config.toml
n_layer = 12
qk_norm = true
tie_embeddings = false
init_std_down = 0.003
optimizer = "muon_variant"
MLP neurons of a small language model. Each row is named by its layer, matrix (up: input weights; down: output weights) and neuron, and shows model dimensions 64-255. Each number is 128 + 32 x the weight over its row's rms, rounded and kept within 0 to 255. Numbers have three digits each.
After each neuron's rows, "fires on" lists the tokens most often at its 100 highest values on Wikipedia text that the model never trained on. A number after a token or word is its count.

L3.up1395:136113141136158128133133133097113093089055162086202117117166167147137034147124110137068110083143094148135101152144161102106126120142109144156077102116177092113039125130123132145127117085150142159150091093134143094107137181161133100114102145154138124188073132092121124144085127108151132104067131161175121112107150124167106118156160084094130076157128085188180171178110038109102134128115118064094122100123154128125142094140169105202111143095150126116133051120142129188117068076125144140162167149134156140152155120157102124158164169143146130064071147127146160165146138180104163152
L3.down1395:111127097139207175169076130207188109118135150124120084097137146086146136147199106148152111163083171063121136105093101078094118147159157142088182138136095110181165079088163128098179136142113118134161151183139143168223191115199180163116186067151152154078124081089173183165129094113125145122132102148139086097126134162124122122154114105153163201128127141111072193099134126090075106063148133168121111110142085152132126139177112165092131123135141162105089200084143126089185162110114156137110096138056106093133109101073088172146086122120123092142131104092119132105141097086102107121
fires on: "." 78, " Island" 7, ".\"" 5

L3.up295:125030128109157115089150151115047178169093114149138168153162097143114124145166100124152115145155127152074144120138150080117127108130120139167094093137135029061081082091093220165133147071104095087103112141196139101126110113124131110089112146156171136163134102163100086115116194177127115106086126134119138053189083126128165165183168116113162103142111087141124160153121071114110136144087133100129113116105164114082135118107161105161128140173100170130117094186104169133024110081175091126161133113184076138101155140097133153158215174106138140157115160163145147090122113144085105125
L3.down295:167166048150142129183138161088195103102115132070148129146152135157064112144184088112129156099094161151155121176170144106049130145096147190148130129181118084098175125098131155145138164105170132073154104197129149136135152123145124180082107121107177141103145131127170074152147141103134134091107102107132077135155160136152135142083087108171133105113127099173159125074132152135113051102094092116094146113136168157153100140122127110128169123128160153072121179130106123147212161115086137144090125188098060159093109106159158100097158148111088062186105118135121141114136139122169130082
fires on: "." 92, "me" 4

L3.up384:094099129129156151132109177125115114072148079112154135109105123115151099148123124057087123128147060127141105149142124166111118126135112139095177180137106124195119124172112148098096080175160196142146140092144111107102112180112151133106146086150141152122098167153136161123135158093163092124141141188111111141094163129142128089176139103145083055155082091164111092127114099119131174132140097076052163157116150151188121100161169107181165155124066147133089095107135133156110054057112159170139092103147152116143144139080074106139149134122111129101120113114187128097139098130121155115
L3.down384:158156104149113151137091167137144158056113126141134128151096160157120151096111134145157197126076147115081093124090106128127141182190169138153090094146132123139128120189126092102105156073125138112146188151129174173105118121154109234141142136125181136145190120169177171115130168160117118092155117082142155131077093125134117109169119137102137082048140122158175097058112103027126157089132138105119165143210098148125125074095081102163083078130115167180124183123153145106098147112110130195147089134064155105084102146104151169112040075112131062173147103122110185114150108164157193125
fires on: "." 43, "-" 12, "one" 6, "ork" 5, "uke" 4

L7.up400:147112144148172189200120163116145107136153130172154082147167159109170147132113124134127063113103124122134134126095131105121117145120152147135102099155170142061085114113175089093080120133104176116073138100183116077096067141110149122113151115129112168102181052163224097206113135114117122128128123138119147092104109124162140090112118082152138129080123139144089094131142184097120124074152121082129208115128087064129138096098102107158114127144134094150129130111183124158110089125134171151153127084097138170135182123148157158119039163074107130134133113079155126126105129149121161181
L7.down400:100097172097164133145137148119169102075112167124110173170116120134165107161137107192134091129084124138124089153116142074133112137156055162135173152157141093122135170069106156141152139164166093082167151059079126110153074157175124136119102182147099071041136071189149116124161101087112144089133165093068209104131143124132141106167140063153177130099177134161136145108110204177142118134152154165124156163153105122131131140137139123075166144142105100163142170146110051089099151089119088122126142158204194137145182117044157109130151136173153143133112130142130139149129109148129082169
fires on: " " 42, " |\n" 16, " |" 6, "." 5

L9.up440:128125164112123111156146050182105088116202127114057089129118124105162158133083128112165116122095141112114147141092114078132101092172103156152115186125105192102113137078132121150100109131125192129122153103134171078141138087104123157102105113093117152111146098139154099115070189164092129111163157134096090158083064141113127165096132121114147080132147107140095108136090165189114098159071116093130096129156192092101142143110143093124078103106082109077188110086088165128120046130100106094153083138128120092168119114093119092091119164099118161134095168184183136150130113168087124099
L9.down440:111155099060159139145143135172085143100133061092081159103119195070110136087122119163061178147122082121084120178123146139142160094122120120132136059151097099154156106072130073153091091116131164139103133134156173121135111139081122123195131147101093210155168104134122117133183107050128128091148117199075106139195100140082112117159129097100140140158114130141119135150179129102068158139178133123176092137139094087112142124160094093119148079157117068115152212127115146133130127113111120086118101064125180162127116105127168160130181112122167096087133129121101116192141129085147128172
fires on: " W" 31, " G" 12, " A" 9, " H" 7

L7.up1413:131143066137091136126141125160097161126088136097121101147117129117094166127151128140182121190111136130107146180107167165187069069190082123176149132085154185123123131157156127153095145144151105123162121142105076147103174100163112145140168127171111094159095209098093163096122148133103082135103088129110106121135088084100117162109133139105125127147109112208102071149102132118186147137120090081135096103176079156111103211137114145119131124168099112130118137094104152078086156118134134117112114083189102130122105105140194119121169138117130135135084140128118097158041109100147110150
L7.down1413:107152089140116111116121098148126181149170147120109156078071124152156120045162133172114108169150135162082090106028188131173166095117111112146131112117155118169124092140135123214112134095144120098118121094141119084097147103089134155173149120133109160088152168181106069131090127151098058123122192096110131126160111143114100107153186142211171135204051091114161106130134145118163147164178139118139181103103140158111130140159088136146157111101114153095133143132155143117180140127146119104147124128182087151113120122112185144144104110068084108141143077168104185140143159078148097161
fires on: " " 31, " |" 21, "0" 7, "2" 6, "1" 6

L7.up1327:154135188152145118123142135140153145076140161083154151097165145146133105118115163129137144133139161065124120199135079108079125196194142118206120097172075163125162139085154080146133109135102152099156158118134118117109118099126157107110182208123147078173161096108152129076120156152114151139132123116103068195098157097059119099094092134122155153116076151147149091090164175146179117136112146165169115126109187166170155168134160108143172104133120095135121098155089166116123080140193163112062148144148106102150149116125162080147090045140100183118101111111119108081070156114117052080
L7.down1327:138111135084094119139080175129129167123127116069193145144107071187136145166144084188108134101188114089121110114109153100131118110122132173103108097108114124130127076147154111129126164115163175086129117083098137115133114096154118136156117144147152116081103082134134124119158126109101152077144158174064172118148167172048122129119086167117136136113166136068075156100129151161150143150121171146134113131135132126190147123230183137107123196134118090114140150144100149149127115150118099159158099168126087114054132154191095081125140152135110173123161121131164144114071094106101115110
fires on: "-" 28, "," 7, "}" 7, " +" 6, "|---|---|---|---|\n" 6, " Summer" 4

L9.up1474:129131149183116100151135091135085137100052111137064059140110114144177145096111103124094060143113148132136097122122121163108088159115126107161132142097138195095139049166090147142099111097148127098113091102151133073077141159108132095140199144172100148102090118141119153154104139127117140130137112119124073121118134116160124084105147112166159185142131210156082101121142132129093100066079124100178091041078109128102144137103103131113076101111143142129102097136122135150133096085133177107133130093089137108085098105156190117130126120083166167090133129101063121131089125196077132115
L9.down1474:097117148163117107121178093120134186191129115180094086135129101134143134129153113184113111105134168106125124213137193191130143108148106154122129138111143157077171125096149118104155139089159137110137150132177106090115116141143187168155191118129103115116130184146137148137179124191124110095165084080126119134147175108177095094162106124108136112135085101175107105072122122116173149133139163070122134123138132131123195152064135129110174082134132082143119114139130128079201140097151192144109118056199105108154156160148148144129077123115133099100148117179147120091071165143040099173
fires on: " " 25, " |\n" 7, "4" 7, "0" 7, "ort" 6

L7.up565:126151155083029143102147099101090148147096204103181224084077093144119141147135193094140079145163146162113159097184148152158075093136119183147067135099121161094102096196133130081134119136074148137120132051102153175122072146138123174153149125135126136140112161105122194078132142213166084147081153099068168114145109156161120113118148125120117113155131147101146155092125148146145143070124131130160162175125146166133137224131154164116120092108091127181094158098121176123097132103124128135094121153099160097116217119122132122147094108122133142109170179153139149094142175167145163131
L7.down565:092162147135114040151189134062136114052154137087099143126092110194142176110181092117111101135182112106115140113078136183100089125138162106104120107133124093134135106100150118187165099163108066109089122110192121156124119088113133099120152146097185093149122171099086126105099127124178105105096122099096066131173085176090146114177156093106124148151164157128125177108095127179160137082129133142181106114133085107114092141123159087182127127121130119091128100133157077159115106144091131128130208118113167137118091089102152145094083121082107117127161112170068198119120141170124129170
fires on: " of" 46, " |\n\n" 11, "\n\n" 7, " " 5

L7.up1121:078126137094109114111163114133143128174081123092149165122131185115190160107207105077091149185090085162107175120172131105153157160146094102178081147106096164140152124090166137152111151136174135086029172137105137107143161129078093141125073138095174100164103086134135112144135128162109070153103134066134169147146062150148142151131083164174151112112105163162106173110128125175131104104159126132144111151190162119134121163109185102179082177106129149184105074147139137087105127134150142055140156162101130137171040198122128093073110107131118131130111116141168148082186105156126135121
L7.down1121:123155112113081167150101094112153126145152164108115135102092103070109138123118105140102084213092160139112172149118090106078150092125143093148136186100150135152130137129050108168168076125130098148130127107138099144153124148104092103199118145147090063106150089104081145111133104110180139094150107144152119160184138110150193155138186146144093150145106123114208130107112180063204179116075125148179108122064142144081179141127086142080083108135099161114143133115139083124128117175083104111111091135078087124098111134084176130115174206107125130127138079155139110114145174152148119122
fires on: " on" 29, " before" 8, " at" 7, " by" 6, " |" 6

L7.up546:129081111097115134173076108098083165096142111087152169048149133118160110089135089123131163153150115124159110188191067177112131182141160085105095139152189102095098086145100139158241121108072162129193132086105187083121161081126120103153130102104117065132131160130161078096134096127135165134190104121141117075067138163119166139117148138093121112112092183145161079117116109175098078166123162151165124146145173153085131149099169132154188108064129105116172121175085143141131152163175170142098103115099105098153155111115118156158149078079123162166034137144067101108163144093188087145
L7.down546:155115073058089119112116102079125146111109081103190093150155121178123130171145098133091105109186128138131105144144174138126137165147124100133066143141095112087118130152163163143111075107091151122108098102102151155098144151100122130169135095143168094110111087102160157128154106116125090098132069136131135117087159154138176146120113110156117155124112132156071145092135151193088077100158054179125174103121160145112118162177144099154115139085097118099107162154124194157138125224154172103115066159103069106096147083109100101126132064083155151127122123108179144105085105114067113149
fires on: "," 87, "-" 11

L7.up485:110167121140119122097132102121102112088128156224162108114168163146148103155117135114106162091153090141158138099165201124089095187153130097181150161208118151102114097076121113102125136156119132125071120097183128104159105131097096163120146185090094131124174108140133126117058120117099125159112173111167114162108129148105114097106080154136113114144104165162123125174167142137061112213103088160102108121113151096102087104156147136140095184147103097109074109138119142119090098215120184110144133119170049194095140055172141080126102059139110071151101084158149114086195119096139112079
L7.down485:055157141091112113150150151136199122125122150117147144092089153171125120181072115122117150169166131132163143147119134132125201100136171189119093184150155130107161142187171154086147136167062099117138121158137124187132150093076114117168152140107118112117131174148120135199136149128143113169098125180149145151122068183189117153104112069145104103209095087128124144141090075141130093148093110103157131112141110164131140115128167150126195095168122110032115095137059106121173077089109170185135133127120175128151145130126025117137156097087128142147109091076111076162138137203105085180
fires on: "-" 15, "==" 10, " with" 9, " who" 9, " the" 8, " and" 8

L7.up1271:153145141114065141122100169092142155147132094112107161096092089138061106181088152147071144141202154134133120121110095126164153121142081178094070121176124093126122136121193111086130081127136139152146098103114116094137089195110157132136170193131144109184141109065140053088137093140139085048071162185198185154111104131128150145137173151149141091161122127083130140137078130140155132136109129149196141118102168141042135115146156159097081192082062124107098103149208158084125084102082107154092167145134196141136083142113135151117122136059064139123168118129100109080100111084112131130
L7.down1271:127171151118160098091137107107143142139153161149056221117121154139137174168074111150152127133141174117203120132154186113170088159060133112102207137153110133126104103079116121097141139131148113090102094152130092085120167150112165131144074140106161178093169109126129095128145108123164100141147143140180182117052103139144110104120140147063112163097167148108104153090112141140179141190174177166076151117109110167145193093105101124131137183132117151159091095102124165128122111128131131079122119135113139128169136169138138104134061144119100160127138119159117172108099139148138095104
fires on: " to" 33, " began" 16, " would" 6, "'t" 6, " not" 6

L3.up818:120096179110132075134058176172111110094120110167147113086112146135151140114143119050063134189100115140122158115142127086136120124120122057116120156097097112091113182143097129141124128141148130145119150102148154156141162116140138130107195168123093152138143173129101127109130101124109120137168126119130126086099181151107161155145123162101070055158089147166090156167076076034119152099160095149090170114133166065117129099172161155082148086100119177177115169179119082166158071120105109138104089130113104126125068107127083199091198114136090160164132179161132096180121122086161157093
L3.down818:133117093100074198110130132134092107111158158118163126117142150138155158087115176098133151190087167133209184100147076159188117143130091186165161177128142121205131147145124154159080113153091090049107067152071141185134135116123096105087126190119113103163113094106144112149138134151121179129139151088152106113129149122091102171088117129096094063091075109159082120127095171070132125123115107102161129202113167146097127193157135144150118114065135167173124102113187087122181152149115151185110094145181166116138118110129143144114115178082154125141129190080096172117067103141190113167
fires on: " " 100

L7.up541:142073175150086136155153143135124178126056129177151150109132094103155179150127114136126093171142140141092099104131121189130122169105196064144126173099141154167136103121118113084113088167144156122105171110095087125146088149069169157109177150129140178112119172063154166097104083084146126146159183133166075114112114123198126107128107189166167161097137137150125165106093101131101124089115168141189100136151097073110165056051104148136099094117173113193118087128103097094143127168106159156150165155126084100138184110122112182167097120105086155117153117125130133118133138123113131135
L7.down541:148166085129083130098114113120152113131145158120100131127080160120148122113139157155095135138185103100181123192150136168122144110123100132155102116060130171109125100121126156109123135144163092103076101025151153106099136063178084120149145099168096132140091092167191102111125169140126093126102124138096120034141139161128111183068102101057167160175083143176110030172073154124152107103151159159158186107132196193160163111142143073142093191158136128133145129118141132097205135132139076076150093071101120156121136135141136112113118101166181153138129083117063180112096124128173119131
fires on: " |\n" 40, " " 14, "|---|---|---|---" 5, "-" 5, " Ref" 4, "|" 4

L7.up474:150120120117129123144085146107099129063127139162111117092044162134134132146074129114117128185162118111115132154049138113098154095144084120085131097132183135102115137140178142188175137081084169111119162059110155117144144142123078120110109164177130142052080118199095116096145134175172115190137198127069134086111142127130138143111155179173130104099047089100082162102120130140199071126089121117132169167141118105139130134165084094074134150126129054153182132122094099133088140162141151125143115110084107131154099087100138143114091089143134104185121102169132170130090158149087124095
L7.down474:156170155077096175140161102100180162124150139086071157138098119120153182162109132130083145175122131106124123136169107133101077166116090127133139129100178080150123100119139132168126114147164184085127095105065172160218105134144111195165136164106105181050121069154146094100120113146102137116125169078071107110102186128115104117143206123128128173127091137152109136122106163131149094145106186147150177121112138099065157118130155147160078175125181111089133144162123131142134147146174100194103101135090103088101173135112124165119115179109072143149126113104113160128147149182079127149
fires on: " " 45, "in" 14, " |" 10, " is" 6

L2.up237:132107186134162108163106094125175150145170116091188126105118161122049068165180120129105108180099142110137104159155093142086115139140180133142137164093162103134083126113181101092085118164165124147055111125124023177116094143118096091095098135191123110158125116158179112142113128119160221122085127148090131112145134120145142106108184145126100170118118139122124102151142144147126111152084054131114159109193086153117140093145121119158135120131130139123094165112084169104168108087188139184184085137112069125130147067130114110114055120162065098100118151145143095100154135150107117140
L2.down237:133107141136109152110134124104087123156201163156117122128103084137195173110098155089132111123203177124113123075128101130208134131114055146101103124110132179126125101150157139131134141149176132123115112146105160063134113124202160159107103064080148087137115159169158051139103162130102109163144139131195171151113126142138129162116113140143136145131073125125171094193116181155059143140152242118160060129172129131099134140121147163136094183109153079156143154147129138106094135126144132116043096186148120183141116124145150177110129098087151134134125113151139092123176094169133153110
fires on: "ach" 15, "ett" 11, "oe" 10, " appointed" 6, " grow" 6, " aircraft" 5

L3.up1271:138114175126131174131133088128101172113094111144068207153127109145129096121090088114185131134135169170103123140175141104134114151136156141211075154112166108128118133128100080168159185138168163137168118122109109103178112149095114073122131193095127133127099167085131136040147171113172092061130080137184092127145153183151045076146106134116121157105060132186125159157123071102097160141178169159121145078110154064094143135136141173166161141132103114151144109118054100145062112160187052054178115150129052093127145147121176162143165109068106129112070168140143108154195118108157138141
L3.down1271:101153089161114137138128211152146128138119106072199114134147156179077137069167092043082133133093140084127071153106132125080116188120204131154132158159099133178176111190119127114175109111109109143148147164129096135110154163167170145085142132148095163035140143163103120108139104164140092142084146164135097146166127156118124140111161109099145157090106109153151149070074137151153099137072109148120124138137120154175128107102102093115140123147135157088159197121117118195171137134068148049121140151114108132170133132075094100158130143103079106140123081104090162111097150102156153122
fires on: "." 68, "er" 4, "e" 4

L7.up762:121044152162129088133097156172129109163072169177128125145159150142128106123141107096069132132041127142138213131093149065140156080125134126111201164135103169113118129171101082122119136128112134088109081101091119140117122118108163092181154110129119138078127111125079082122150142141132164147090085120088122132147079193118123088108093200107111120155084118173073176176072126079060124102159065155080149126144085126097088156153112137140138169065079151182090078113117110110096136112117165109112138129069072073152092092096070085113098099141185154142096130138132109152104081103074082177
L7.down762:148174072121134181150101174157102131157114155156109172110089150131187169140133124135126107116137156193170158095136062148078110184061122086138115148156149159114140091147163112124102089133082129126105122155124126147155061085056146187116101107197136130132119080185130141099139139146136161141125145133172103140119138151123058162046184103113107072099136116085133118066135119170101130065208129130139071199121142086120121139169175105078172159113083095066140100187137090190175189107138168201132063128172126090155128151096081195123136209163125109150109111142157180150129124093117109139
fires on: " " 99

L7.up1169:141096130162081054128108116139106165141057082129110134112197150153082158125117178093082171187054162128216140159097128133126119057179118110100164174161134155109162134124133139149094078142170114095159085180159150107141098098108150153122204147163163098102122188143145103147050174104153130102078123088107157160115142087119123134142144182112098130132163087165132164115134147136137170110133089105108110137139163164158095171136104113137124147095146132146092079137089167138159102161141152120123200116120127087117068128100126112089100103161133162093153165152105151204140142137110054111
L7.down1169:106134144173123164154097159127096133077146140205112123178156158162119128126131200133108113181209096178202142067115120140176122120147124131151140062172138137122126130080099165175087146129140198110134143169155161193137112093084106188163107161202085132085142070149093119132140226121105132109173202103064121112151089192095043089138135178107048094086124092123140120113168119130123125121180185101130110135104103089150106110107089150149093113157125166128125116079105126157092132169120132139118142130169141096142140142143127117142139130122139106161119148134110112130134095184118125090
fires on: " " 54, " T" 9, " P" 9

L3.up592:130141111113166097126179142096115131143110097111107163137168094133155134200160190180136110178108109180135087133103102166142153128170114103168140148103151142096090097104151103152171179101117137150093092132163083100115108099058084105085114095084152107070107119115184122140155126189124104122089113121141122179148107091101138123114077086190093155146147194137129082093143149102189096128029138130115067181159135133139096133081170136131069120125122183140123174086101142106117129177099129127150100107125190106129098160138189138169140129188138142089141181161132161153125154170113171152
L3.down592:099177086108106092153129046112144170069112165110146162124140104093143156154121067135107137142115146139101127115133123141111133093147161084163127154108080175187112150150145150140102183110185127037116118067199142151140073158117126086152133159128167155110140141138123107201123101194122103110095103143155146117134082132073148186162115140090131205196137132118121084036127160116088116129123152103162120162105139130099102114095085146108146109133124177146180114113124135114153092119167114119116134066126092095149125081141093130105149126122060090076127144139131096153140102139144148171
fires on: "el" 24, "E" 14, "all" 9, "ent" 6, "itz" 5

L7.up1138:119157092144147118152115178077096084159098165149118176100175169113142142146155151122108053127142170210159083112169096125125136143172126116140141121092076135105153121197130123099154131147137167119140136123125158094096165092156159182178119125104131104179139078168141127116145170154100131156135168124164137160076089119180139121142074156112129107120083143128131083089144158181119092118131141131146078085111119156134078182150110173165144185060112094163123106113097103175117180098153087145153137066064154110232098139094198141177104118110142145109131141149147057086085148130128109089
L7.down1138:088089092128102138131255147108158126157131101068140076121126142163071142120180146091123118123152117122114091132190117119141150158105128132137168133090095129120065088152144089097110144130091136087194176129145142149134104122095154088139201137117141119070115152118151125143133128071117159121101098138114131132184164216097120087119111139133172144068112142152128077078120142110133107134137184129124069132147140093114071164121189100139116133161131100106049166109135101083129134136103145116175128070135186145131146203172083080075120110042141151107105152157156145078143116139155135126
fires on: " the" 60, " |\n\n" 6, " The" 5, " a" 4, "\n\n" 4

L7.up989:129156119106119143137155116101097119144114129142176113077126106188101076101117112157140179162147176111067175158121171122075117124082139156096101124173113150105062133100072146093128131130158114113128139148164113125085094151112142118121168203116151135155094160177155072106146132162115168134113129107162134142021151100108119154115177147063070083098152171148070074183171123099154203092096168075151088119169129138092085136120076175132199117116176130126134118203157097088127159152142135146133143150073167080143142054096120115149154113137111135115159124146123145126146155125163150140
L7.down989:142114185105162160087099129175117173119137146179137072138197117115190085134160115132142163113164142151113136145106095154160147079117123126156166117102080120114148138153122068137088130094111144239123152170177107072144068133085148116124191114117118108195146107170161145131170161092138078121172114152160077142137094126119052132126123177150163150105117115091157098106170168213154107157118207143167137075158162067077132135165048174168140094159127138104118131130144132170138137117102119092124113099152126127178125167160164108082162133148105130206133118152134171161095127095096120123
fires on: "-" 26, " sc" 15, " m" 13, " Sc" 8

L7.up108:137157152150179186153084087109107095119081122139162104145105125115146097146148136165110131144131122120175141194135087117111156121097124122147152140137162100085122073125158187148154138091160212090160120092100144135151071206085109055187187127122087127119130148204110073124155150135093190107100141164122153113069129064183150182125139168063127180123088095135127140118144128177096120095143141152119154169109166168101052137109099096139123133089131140106126139077111150086142092092177194132163128144168170120075144146147116193132108130165140083193087110137075084116144057138086118091
L7.down108:110221134108116156119162130130141144209123128068087184124115190104093155080131070175105063186102162124121106085127098140150066092157157139134114167138140133157147071111135081116126122188108127117139147037163166155086135179124118096092102141111106139000127133166102129133149128176075105086079097155141143156152114148118126156124131134095089124136166175126127124081134182190101059111181191097198143137187148148099136101187182129122076120182106141131120114180144115042162149080133123172147095105176105141097159101107147146128156125146117086159119142157145152188122105163126096163
fires on: " " 22, "-" 19, "." 17, "V" 8, "===\n" 7, "==\n" 6

L7.up295:132118173162062071144159154147137133218138115117105156146123130102171096079117135165150224124134150129109108105096097152104159140092174189137116080152083117162145079167154135145102107113117118075179111101098067102127169155134122134082156141216181108212121137075134176101120130108091108116134163117113114094079082153145133145168084152163110122207107100168161087117098110141153106171140096123101086091143187061112173128151098098138119110104130149091115143155149152093122172138145157159088135093162151109107132065160207146189131126157088179148078135157126091120184091111147190158
L7.down295:088118076123136175112110105139108156150112133158082194122116138122163104169132105102122116153158135174135040192082125136122117214169139074140142104122177129157130113148101145136068125200135082084127075142055082170154146183142094099110119130056143137064082161156124171112154060129158134125124162118105117126130122066109146095119127102091176125094160176136143196129115137164137117152185173124153080118140114139155100117137140117163110178137129079153137111068076143138187101145146139074099128146150167159131132087115106112125127130180130163147109151143110166165069119131152113101
fires on: " not" 34, "'t" 9, " it" 6, " as" 4

L9.up112:173131129123129118149163112140051179154072123107107119111156131098066130159054138128165098140112070106168160116157159107151169175104104137124099119180159107060099110068181172100142146123128129126122174079107195055155109131114146117133126151180157165118069078212189042106083125093135139147111122091122151166137150094208127094149110143124126117145138127126150135149112125154164183043143122132127136164106122079087122146182125141131121116166154047109198122117073140178140115121122139158136104129131190129073150058129120116068200138127226068171093099125068159080091141172139144113
L9.down112:190150066099129063119132102133143071124180124103143129204120106105102170117077110137154133111131076097162122124099162114141100154145118184043131168120182105096149167153125150138109161097192167051154143173131116121156111163123142126105060172122128146143104108164175107109187118159119182139090129095139092120151156132098154083093108171157189169172170155161118061160101128166144090091148122124107129082158104132172128134114187116092139145171075107111097116132124175123064178161110107139125115161162224138126144127123149122092177077143139142162095162094126146142139140123137119137
fires on: " " 34, "at" 11, "j" 9, "ol" 5

L7.up256:134117111088081108143114104124102075072103097123141112073114146141108114131119100141118165155169072091165158135156140102116167104160173087146130144158120142098165161142123089106205134138115122115169119173068187142155173101147134103155145061088136054187161119133122102102145149160132176128093096124145093127105141149146106170155122129124134147151174119158122085187094131122158103128089150190139091156136174154129164148085130135144118091100113104068119130164106069093113146077154168118099152117134089054176100107096110112146200119077091119120073127086081086109053109099136111156
L7.down256:125174154094095165096163132121100114128072099118196159090076128138110096119116129097123131106110127120096102144121062190128135194178120064122082143148098121100149186146103109170140082119151089165147119150111119136171090120128078120138104098165157137116091127145172190104102133128208100094129110102124105130107088110113093106112139054096107144159088178157114159061053136139162112175157099122118138064176139137153102181161167146086092184115188100190114180070115128141110169159131149065139126137079157095129078134120097128128121096180135116107125135125127120141138166125102124192
fires on: "," 94, ")," 5

L2.up381:128159133097123153128124095091166127113132135106107113155136148100108140085158094123120116131149135108159092076110104178167122184157158171155137115110118143187149137198104109113155118171112140157138182160172075084102127142036127096145160136104105135158142188149102116109103170134186101156084143206091158106158132145088160146108040121233140161196159129169123169129107141111134173117177170145117126102168123129119138117139131150099099168097122158112133143120099105111137139103100109103097134101134141110111067114163105059169181069166129074116109151144132112200191130121089079139
L2.down381:058127139087135130126140117077158117130116114143115225132142151111138135137113156080149152129138103087139065106144124058061120088121046138121144195134138124098136137106091163167105130166061115152083078156166124120152151092165200113149147146142130113107139090114141153086156134172124099136099149114179068087090146157177129137122053067067101116106138134107158095108126111114097177130079154091152106145113138089135125136159145115077106113110114129138137131136157142129072109108151130180111088159122140093097169111077138087124137153119089130148194173135090193111154072146107168100
fires on: "ud" 48, "e" 8, "ward" 7, "and" 6

L7.up261:129133123199185093146068072187105128121132099103185105115124099076157093147187121081151188086154160134157141085164087093132186164114137119139154105158114098125135110124067142123127103115178094117096086137152094103089099108134131121117173065143131137122128141174135147132106075109113100133097125103131147152130137168162116078098137105150085183150100153136099148100098158056143132123153076130111130177153146157097088112150171060155135114119197082115144114176137145126137162147100220148092107079080064154143118179127116122135085149106105150159128114159134146088060175152085165135
L7.down261:117076127128120159134137132163062161149125104133141145102065154125103127150120185125148139133159124092105154161109127160133116140121178076093164194110152161072098128081149133100150173200137112088079092153124124092106066108116139151138151126101053126129154160102091151099123063075125152113081125173128098101122117128119056158091151065197160113118114153170128155154115144145185151106143097093084105132094139172142081179103186102089074102077128126105134094142131126096110171133094108126175094111131151177132107177134101141136147129125129075151074124133165141169127113058141159135
fires on: "," 48, " can" 13, " $" 10, " dep" 6

L9.up360:087110150181099117146083199153100124112116185149092134125124141097105139092152140093161107187077174204095133143118049114163106105154094092172125154104145130103135135175151113142117074150151087138130163088192121106106079124125122087154132127127122175099109141174076099137174098155113148132106101108111087130068072068133139103076109155129084091163148110112099139106059118053165135134092111090119113165131081145128060164128082113156091083109072108126155127132073133142123113110103207163114127120098124055117091119128093098096154136163125110214170170191158129183106131148159160167
L9.down360:132169121131095126137101171115123084148122141153140105151132122139166158021117122105153091124104129206206171180144083105119117138127118101125222148135145164112160132130095153146067108124121101129171120154216109178122123167155144164118092144136124081147128120173112074096096116140141163096138097079122054169117142153097124137110132095095174113079112112138077109119154100132163104101143096148097164192110152103073089129112129145124120114097130108172117124184097106136183149175181221170084125107135113131078092119121140108140157155133130110120133135143084148166075131111116173174
fires on: " " 92

L9.up1117:145117160139171164126108130109116097092121186111188148085139187092120114128128097090127149083071160187123079153162126139046112081109114112150102131135121138113126128145107101092160186089048185082125110163199153131124079125134089116141137183130124094196152153135099144151144176100125143147128117090178149075171113129154128110124100134106169132129117119090143075153171093147110137122111155096098095166098155154130095124156100087123111109114106103114136112136084114146115111163151068077131138102074107067072127101156149116136073147115145139174107097134142087120117135097118112128
L9.down1117:102142112148133103122167137207157072136109178126219092103100175129153115122142182119138136142071127145162109147154070097137133207129158153127134184122143130070181148142077146119200157094085086095149166164131136193093152133176157142163105140162103097118137123125123099142178063151197170138135128125135115108195160082138130125110132079190125145179065115073141140068155089157148117150079159127117127164127165159127060113160132134112149116156127121159110176142135077125110187103119139085129105108072096064170115087087123154144064159144134131177129155122139118110093110139115134131
fires on: "." 46, "," 24, " (" 14

L9.up105:118111165096108100127119082118098143122124102183149141077129141172179090157133134102118123130127099073090138177152194061136115147151128103105104127179120060127190117117113147128091142135160140157088069118118167110152126123126129187117088172142171081131114161152177084151150091121135072188095183083122046197096142139122169108107056110148138131138147092138057138124142123130106137123145144103110119101159146088107186147150160092144165076096112108126172066141160150092122142141086104094109168158108096149096116120179099050181139136091117164099148128141119081103168070098090130094
L9.down105:122142082144116177102123124153185105125184153148097159092144144181178154157149131133115144160109153081136176150137139090120096132095169099109096164139128131094096115157116140060149160170149156131079106131130142177159215116119120104093167127127115136136099122103079177147152136071094085173113155176139131192117151247142200154154134119162131101099137135143139151134154139059128128140134057124118167165139147163121099134123180152107145115129112179133178123105160105109127120135115117139170170139120212149125165091130176176136163096130068130098168100061111139134103094190144126104
fires on: " the" 26, " and" 11, " a" 8, "ing" 6, "'s" 4, "," 4